{"n_head": 3, "n_kv_head": 1, "head_dim": 64, "bias": "qkv", "tie_embeddings": true, "init": "normal", "optimizer": "muon_variant", "lr_mult_o": 0.986, "schedule": "wsd", "batch_tokens": 16384, "steps": 6788, "dataset": "wikipedia_en"}
MLP neurons of a small language model. Each row is named by its layer, matrix (gate and up: input weights; down: output weights) and neuron, and shows model dimensions 0-191. Each number is 500 + 50 x the weight over its row's rms, rounded and kept within 0 to 999. Numbers have three digits each. A neuron's up and down rows have the sign that makes its largest values positive.
A block is one neuron, or neurons of one layer that tend to fire together. After each block is what it responds to, as a language model described it from the Wikipedia text at the highest values.

L8.gate170:446498425550506512482480537487476560482444413521558543485571494462499413460500446522507471452480559502480510512534514477505431476478432534536538532435513422513515455418437430517397486579559551496456558506616445470504520446530443586561473530410517443457396500487523507499412542539455479490548452448510495561483509512479552557399541469488456461563543531416520467565455549586593475488554405583545454441499371463478537501560591434456507479495519448570370515436391397539435529440497529538517508449499520409525462444508606473458468528484474510555551513585538520467584533458515533544
L8.up170:550508593442490456483493468531458539529407626537485367497506540514555461505546495530435524484468562503398504465583548609526517455503568555529558473487426517517473520479509533559545365438595477475585512493529609477480571552491469446509457549481532550462476461417491481414602483487455512451508606468468553528578541503505417498493478525454488457436501466521456505522445447429486462496512462558463503586511464540471537408458491414507454447438550503470458577515569486479509566517553525571552575472603504468502545537489502471564412511459538577409378587495430478507461470493476445448
L8.down170:468547540469604471562448578506577474454452474467576490525506411523475551533557465467602499504535492467478490498543548452460461431479474543629548556512512521630461542582390504525543506531500462505555572519505337442419552507463537524474441392461502462570478508505395513472515611494428542452547535500474506461517453488515453535478576461442467563597556503423536534483388531457533471535517511441492513502482469463522471508477488465550434503493426470534507481431456558499427445526526582501424527363493466523558507534540464466514467440484494551523476549551470510467527513463676508453
L8.gate365:480480502441477561479445654481485591547555517535517456474487477569534414508542460493486555536523522535385499546548522576500462535565504462592431431506528515548525495549466491492582526430519535526519552513532535536446441616482515497447554514469467525589452457536476474437602492597451488413537484457383550529554388500512481496474439434507550424505544470574536489573513534521548562471505504486483548621498411472436404391547522438579486444496417506519458542465471486455426505455532434554585439504436509471523484535513462486489468460601584573505496435520467579533516557573518467521
L8.up365:495557422413509522450542556463521518591420529566537468482568494441499613529513544475474432507526435470468504611509519509471523535500487522508524412420496552445459480527405513502479438546492487506451597448449472462493394558531506481513493432456627465526542389542479469524453488579442511471450467613427508552563536473576494520454433551546634489478577452473598502510567464457498597539487470528428541531390501461485555439575480499534449442496465533578459406506416422465480599517508511560454486459566510469523430531475555537497518492464543518428464434505475538403466526494484441519
L8.down365:490512463568439410554426484517532477556586532623594431521505568473412481540584426556471568528563485474511593510559437497519507437370574510471594502520416487527486492593448575466520483520526459492484499528573507582473514476471502609549497398480504444463533489443480563488491583422491423473505490467540426384407564470514519520485435485519516452514505515520452491528505511524563484500416512479437513539525491559573437519417536501474595435524525438438479520492506507486422516480521511618555369519506505486488577516524396518552595491577546461545574530543437489474514544484514520518
L8.gate492:463582536493559487457523484525547537534506606574489438531492521433553589502541538415482446372469550541476482434562523467526531592506537518404489455436520597526477515446480529466505564437462386486533429461496477585504487533518569522442580507526425517564428628504500552479510566469530519499443503477502478532448579523446567539564453483574470428552504548457494535497580444566495442434423500470484488512561473511491531471511392555535489377503460459497556551444574525540583454569459530576596487503451476505555562557437474581482461526553451348498496480552509473519456460500478526548
L8.up492:502512549488438514591528480466468456443557438556511503451547562524446430553509561505493508521532513533441418474454471425539548586451572525533565484558466498462418511450545459519565619556449546559514414409506492376486548507453476506534501466485407580581493493485429489433482512458422570483504441490548519439459433417543454419424511505431524557561477501462527464511448556573544492489435433494511462538444530523531532488492547570468490538465498412415430499504409549449490443515521504495552378401544451449581530616464450578520432456608514537494492464571503476529484540492498522603
L8.down492:521492484534466563513508488528496564484550429548396521572480369529502486542510580490595532535541556483588483492601463454500515422620524483465483426528499494524573441493578518484537497482505588535472532544495455530481464476445456449434479490433446461471529491466521516515425486470535452426472478489538446472489430502493537536504495364504501458550565488571572501604536358514448516482498543509549531485461464527497472470562431501488403356508490516537487537444534577504520576442553434534547437577438530410517528521518491505522574536483412590559593480493577520514576435566454601573
L8.gate498:431590456395522468534478517522546535544494481434401463483475514473491513601506429542492557369462498510547514524407420599505505510531510446593427496535392480499478470469551602465604498476488587610481434448508429446470558506604562519465485520495490411560424452507486563391490469548491505494500499468522519459549508480488536495432533434584458439412494445471450558527493500466528530492500413508418448620493507507565525430502546480516462453470480460580515518541612405567551482527521498519517475463492556533441506593585544474443485529464518486495466468619494540440449495541475481459
L8.up498:547432513507553508528505550542524483472432486489523517494411479547568513458476504558435552454509463532529536459566543598513592525498500546453508475447542433500424520573441517493470477505565438589461506476450462521464521555536410400427509516441559444559445405467431498563566429488505522407580468428414493427409536523481460517578519523526635509405456498499510507386589498518493508475454569546487522483510369468482558491532500445453508468467464447509415559442496539522573531488489566565484485356563516493520521619468419507451441464529562488485513506575534546440550538468556516565
L8.down498:518624554556531577535510436457516445612511530525528584525491516576476467461489534480501495518564496611489523419439533463439508456503571463429547511506524546503572558483512512511554498452449568453442516572380537552548522471463594590480576526539567545545496527442502573486500495437436509565529373500491499436534543453441499549524452513473487474620526491525544496543502503541520474522521448524459589584531480491517493462507517494473459529560516450545612496514438530531376520413479545599569595436455474449452560456486453489515539464434420513527416472588516580612514514537501410486
Responds to: Word-initial split "b". A lone "b" or "B" token starting a word cut into fragments, such as b-uses, b-arley, b-achelor, b-ranches, often in table cells after a pipe.

L8.gate102:573418470542476477466484479443555515419390587547522416532456429555490511605493511449430433516533537547466460566492411465490482419494526570517443444577401530462498483472395479538513514561507426557465516533542461420399461492589488608425554416474504442528431456490459490535506521608493488457545496469447586506505431508436516484468448543490507482450442568569556513443455559501629490524526480509573571495529484507544449475541536549499483497481461437504524441541459443519462544454516531624600463534421503410508507534509523550550505503463424412591444526465506544465537513489589525510
L8.up102:589584490458454438580639528480507459435486549480433546474507571532498551508471485535572596513545522429497611523568566576475507451525507462521478510556424481462443557496468578540472451482543427515404390515460491509575469468520543597520563419517446519526479545576517445505517465433529404608496504511459495523496430547584405390487513545504511509474516560463524494504480567445486536526466564540484572397488480550519442570567533568516491457535430523522484559491503506457452582494500480530596449480453590558445574547552515530513515458519529424593496574420573453473474577497496477521
L8.down102:581464523525492478481464490487469472456426515533551453465388494572541547316468493464556583490499483544508421534671516483505445515569458547428460532492442555485540501474412454505549508405630500510464516504505450566554408669508485496546570518425468474570464504546460495566558546502518512591583526519477470541456472496540545454462554455539491497538502533538466531509517556492499477403486539494547446493512506495548455500505464566437433474468453542450465481471467467428534544478478554488478547431542468377473505562423497516375572398519466490545452508517548538556471516443518549493
L8.gate214:515366411590474516481526471546453586537523517444463516494514491465496613505514477487504553381489481595508451486496525421445452489388445413573574393518472514524564521546459502623504567455529616560453511573511563469538412440497556502518568511538506558553529488406498484494473502465577477433525484501590543416502491517399481453534495584540530493467496520534495551486490566443498544459516485521496404434492547487521469447473518515591485414445506450523464519467510495492487492546541448617503514471390508493564589539484500381563499550537535438490486514476525433505491478511599582437
L8.up214:511534483478478447586475422564516581549452445428495485474582550502451589553473540458588526556549414331522505611426520459470506456394533446537501581441493434538496460473509525465440517535465503574500493563465463507431418493486530521477523425470542604519534492457450429516548492400485472494499513568440569464496457494435541526468484455458542473547415446597448583449540588441550461499538524569420486480611493452433473498451498502461477555459544565507516536495558465580566500482506480471540500482408443608606499556512538512537520423550495504526509520443490506529429560433540487547
L8.down214:501479467426483493510489588476437516463549474542449511472456545514424470569519463535446528515426503458554478449292451555519585493687483538470474500390451594463522521529455495407562498491586508444461521532451492583560560474484449541460417465533490447470459532615477492467484501579525451450455449463517525521493480446510457521609491477441457603463510483541549505499537539552448503527512511531605439498594481518513508479555499453524532514481508563511486535457474526510506480515583455558486543506454517473485478503472518581434436434484508434612377551557399484490564444464538465540
L8.gate372:443532440557374431513523504365479517522401511456453489457464540486517547439502397384534555489633442445470573557516535547515504528605497512450574474560515489542536546489506573510507520571459470500493483484529457478471505520533546577450496550492520419478544460532490563459395491411496502513428500559510421569567424456473474480488511580487553495513582536581547388521435465541464510507525635485563574522384567510480493513564432575451442512500524559547460505504526531456469496568502452536520476571517494501487484511487532499517612571527529517480478500459542447415509506397598486443
L8.up372:425432487461521453436501475559512474449525449429477505454438594498500549486580499554496546553460527541481501535555519595481495509543470440425518513536441471473522489557466481566447459556577466479449584487590483479542509477549477618473509571464558411479496503495509595537527491508474483535588455536489508477520449470621435541487493474469426579473457543520554509455453441452512458608385453500445553487473457495519454498603461520508557551579493443515566388595447572582449379500565517531475505472484554507454494458441489516472423525625404478459486552540409462438447500417443447464
L8.down372:519535462620541528434493438505461485487503550617652457433480470540412522553478555566588424482507493411511424474645515450507554482551552544496484485454483432513561469474501395507551468447537511525481432495538502520519570611502402506505555472527576547517506443478492502428434538539536407435426468476525503442517541556496586528518545368558478431460513542511577522547517478452515512493547490487584552487407549514470498523534515577499442491460531507559555580473516546433503484556411443448476584523424473437553536527442526432455465537449484510447556424480472543480483555482495565542
L8.gate401:527498528452497489503575426505495516569538514465563489520460473532537557512491393490446548510541596450442424460475575427466496529462408562452477576539480504500423538497499601571574488417524435492392600529542467509452460469416442442540545452514637422620522492564537501521557481521534533522520488528501496497476437461498453421447480461523538465538462467541507430521462456539603536555623443480530454534480369485461529530526495530380506547498474460434554484465567436414591486519472547475513495560406520459524507512533504479540463405524516526482508543487517510424561496378525414482
L8.up401:581492650491525497473601459478484471503466648497511452555389491420455479586499438457471643446566551436538466497545476499484462467494437492508493496473427564499479525573454580441429542592509403456428479497620529577484474443501430455553561476590509516524533517492509488537460438528498553489473575546467558543493426514622534484406561468537525531530495509557577526474515602436476521519514491602531534493430545585448476502488497468418527448480489485475443478519510532496543477457543443538543440529498492495545539487412514525456506489573574463424526515585464502456506510436553416528
L8.down401:505522407538508558652496508559482583576535520535480551502570443549529519521504536511442355522515473526485507532449409575469401486449454463454524456485474535512485580495485516514442429497555506493432475468505484429534509437572522496486509517506486426503482478570434472438560509398501451468458589497499555514514552496430495440485478550602558496482403514441454511532454444493542560493408597488576494486486470497551419487591426474502517504510529573437484430512505546542444466417469506545491534493466545526448434519473628480510492459455469547628514574454380593577469531530532600441
Responds to: Mid-word sport/class pieces. Fires on word-internal pieces completing a word, chiefly "ball" in football/baseball and "s" in class; also commas after dates/clauses.

L9.gate265:539527550522562468483495580467535554474496448464593419527492515560467442547500470553481492496598470434538472443535546486529491509438534451556429456525506526552465590509486545449509493400513517605453449529480456449557517523510535455458548501505603491503460526555596591487619558500495482497417428455537562545458492525590466593494596435493507460486464515601548506495485560522535468521395467512505526471467375352486488471510507560586422553577457515437529559496444543471461460578514507427605505561486560577485463531514388513499418519449455498543437572483429543460498543457496532542
L9.up265:492512467488605481571489508441535469538466431510491544491587519535508524460584531542527520477482534485455472501540627475526409500420498512473491488431456512571492535520456492464531465433509453492456445524533501485459587464529576362521536582472475580390393497536461446422544455497479479488494529515445498486430585504513457529367528457500476481535536526517444414549517508472567499505505384463559463563531497437431537512479498469570568431543474408543595558486546449579463532448506472393548484529379547501451445520448528435447535490482437493489437577600449425444528565487558441580
L9.down265:467498570503452525472529570457455419533426530547601471636575407549513506487491468527455643547588496542497536485624505526483514498508626441578438518524522446544514477476405533489559537549480508505516513478428420461469448494518488539479416513490481556483536509619502525551481482566518492498421423419524485484511452482503478474631418591479518518596504454474546502429486507523490554444446559560474526543435495533551478429550518488525537490407389446497493521427513521546535474454523587504488472455528484521513448543514469584594564479540469557423467491550492522414416574438453504462
Responds to: Word-initial F/W/B fragments. Single-letter word-start pieces, mostly F, f, W, b, split from the rest of a word in headings, tables or names, e.g. F|emale, W|inners, b|reakthrough.

L9.gate271:534535563499523595552535491428552498521549570516591491430571461444448649496499484535481480528496546399485430544466468557604498412516568508495484446525486450432449532416443473434491627509484575504380426456506453501499447510510551495528572582505459477446516474548471509482570531567407464450489560459502502414545460473506488514514441336510560562522470510493437507524462571540406526468540486454533466489477521481468584581532596511513464453549456532432567459573509563563522474571527518553472436529559477452512485435478523462499484441579503509569539566401471537494553506441509558494
L9.up271:486442472563374570528494540468483630601504497448552569510448540429422538512476450481430511504534555488503494588504485497558449477448457547492470580554563470585524469485485600493497409479519569635465424512551498496495469578432586505475479472497457460483505512532485449531526524548511425506514525502437506497431599489523511500557526497520505527520555561540524528479453598432577541540450443364501490504532449431484579515503580467526500482551507489440518418561476577580495532394619469459578476497463596514505471380514469459528459549453456511473469506446489525512563496457637502495
L9.down271:457507550454452393558546447403461421497457522428425473487473488435499476475519540545444466494515487394483479490507491516472511578551510587465433452466516417482512510504563427568526409478506597502564451497460492443531527456506583456467484536480477518479512441535502459509408566574463548444493558587514565543582474443431436441480457505455521510466538480439574439447581453487454537503462452509561394498520472520525515411470606549510497510539585571546421428511553538514503431585477473605562518496473461579565422543474536451525486396481559423469436566550543455560535573452402533488
Responds to: Sports names and seasons. Mid-word pieces and years inside sports league, tournament and season names, such as Basket-ball League, 2013–14 season, FIF-A World Cup, plus stray word-initial su.

L2.gate35:424545471567532441513454446469559516565508459464526502445561374508541469523480606469523460489431424480496440447446458542564495400398512528533467465531514484421488538567447500469435522535549529505561458435547514459589553468576562430433480501427508517518551523522478427617516515527464515579476485470458486475509470442521524573518419518474446531484530510468511517531489365481547465494478564511544529539398525507579541484499512392607580498464519464444552479462450564479480515543534511436481393442491598520461456508542541679494528588540561477502412480446505563518510456508416545512
L2.up35:474492512506478467500481524590479442552546521431518437539527416543475473454534458502507463481531380506513496474540548497517437506472461530498543450409476422470521496590501503477415409483355584527561553427460537508583448479456486564474494464386529583574494551471524541519571538511500502474488435520430439466580414543522512420522508532423528504489531474443407575430488464439511484419583524478489541518451484518491523468604515516510552505571415415547575391515469451391447568476544459515513483507491458504432543487495450479414437628563644501510506484484536528482526424537479454548
L2.down35:520591568474532471571375524575500489548483505450500446564511408429456396550463514476529452495513432554535537487496453488527489487412543588518482539460498524598566502467348448429445543480575532584467445562524437482476459441518517526491528574402579408483499516511434513494493450572441455451515426530519452451468524563463546511496478520535553676569587509565534502465511430452446567518519521452473537531462502476532431450528590515461427541484508473589454449529459503555554521546566411498506420487517480582586502510457467414504471525413473491516592534499504505502488513474453505454
L2.gate246:569539459448446521544507474496481417467473496549443467465544516472542506489543431479522528501476446461500475426543524478482539561450467532450462401482520472528508544541471559498483494483556562503500440624590470627371511526529516541529431455402514510561503404409468424493504554519458508508490563479489557436495462536509440476555442469586608441508565462494516511464596563489538496456422532547428532654507438516478538565515491450377510494548479626550524488476399480553537476435567514533491459521418474532424494455506489490470488403567393444393492493471434492492541517547550520459
L2.up246:561503557504432395492485548544472459514385559515481464524549443512467467617622502535591423474510555493473524480564470502586518597470456507494489534476542517483433581531485476532510485572537495487575486465489380397543427516498520554528431529510474411539512504517457540536459561477458516474475456485540438557580520483480507489558535485495539501536529391524584518538556493531484515594551579495571466419448604546456501466555506500400409479500520525386511490479486595506469452493502468465558464418572458592476489464430431455495546493526474570544555494410429566535450427446449488604
L2.down246:381507466538443440535488423540499542464517474494479444527465530574568538403601514515465476585462485486417503551574532520617535471528525530503526460494523467487463530482413584467455594517522494555517411479541478448539522520523478523505476470466498530497596498374511422526336520508480561409598424435454458487528409518529442558583589493464477527493552425623482559518456576506517450513463488468537482417482409531537412486537432456518566513472476503514497548471458497467577450524591580531445578484574516476486519547537454497550531513539464530551516494461584546497485389510512445532
L2.gate380:514572550388541449511429493484519476516496539508464495435392493440508528529468549430519409496544462462557537471546440488418434425470533452582557474473474473457511490491459539512505399552516548554447496442448585437550447482511501444514548484504574545457438420536588497600439423476517471608549423557484492505522476446458491531462401427612369505484599385468520420506528515543457509527414497451543421542430453507491485526581451462520529477606464456502412532478480478521459429525437515533475438475491441506506515607453490535524467508545404442445511477428502496543541509538467471568
L2.up380:481463451540546495500579448543544472428474532500626410403568535494541397495589442468522493532515555528506450450485508451492457406541478434480509473478512531531428565512452447509485484545523532554479519501456548477454491475469533492501540505399477545489606459475525496547416558443628532492441452537516555623536441495464538456444557569542465505389576397539547523455523491476514483503508550543535546540475539494589586490540561467386515586472537471485447441535451485542553452602461493403458490459441428598480490499518536493359463488527425513451500493488500490521497465513491460641
L2.down380:487621484586512511409471463538481442423513456458442542430505456479452415491411545531484494542442477464484491539430403439461561484504442499520469479483500421440446487428433481572469555498530565453448475502446484453507594470484566483370548463541426514524409539399526603474435507517417509548373546455467472504385490457491442510498429436536519527541532603492560584452435493584474505413508463537526541495563545508483486514505551423528601529545491488508413568447581461487475561557588493439511492503492532522494425505372486553522455411468530454494558545491482475507499486502494502486
L2.gate443:485577427519485550533434542444487440433473518540551471504501450443503512561580527505448481397484522553485465582590573444541401480516516454476557483574493460470456478479522551523506624348503500513491427584563483523504489576579540423444518565510511573495482497498465527512449473468445519536545478568468505600602509447513401507566529468389450539524449455466510489497489575464528568427539486548586446497438433550474568468516487405503536593558528560437438492521555479469431477531492485524478600502485442537512601540538446466395429561434519495508507530573539484576518539558514542447
L2.up443:536552414468452515490474533521571468456497550532461518515543508435424526523454539612478399403471424500426478628471452462551435516441437472552514506579390418503497518500454577521550549550498519507492438465415547486476571552463557545445507486555527464458522460458451493579498412441438534501559514531493519582509578487559539488487484537458454565584478539496508500555522580459535507385519415556502523490478449521495475418484543429505624548515432564466409552545516488538539444477450523434507553520495449426535554557502450445512531573455570476614501522522542509521651522512469536564
L2.down443:601546542523491547593473433449461474523500533476492461575490569583484447425549511500457455590455412405490465489462427486590440413464463575564487490475495557511477547554408562502465518556582483540438529507568509422452568536496548547464411531418475517581499450515528479422555473581454487439509470506466555516476459532480616554551459520526483570525448484432459418475525498451507410587420437569548446470473476465488463408465567454525425472469482479537436549541488470528613525503536511511538491383459452486491390466499607386531504561477550508537432504530462488472481495507515545539
Responds to: Split word-start fragments. Single-letter or short fragments that begin or continue an oddly split word, especially "c" after "in" (in-clusion, in-creased), and capitals after brackets, quotes or headings (B-orneo, A-griculture, P-rofessional).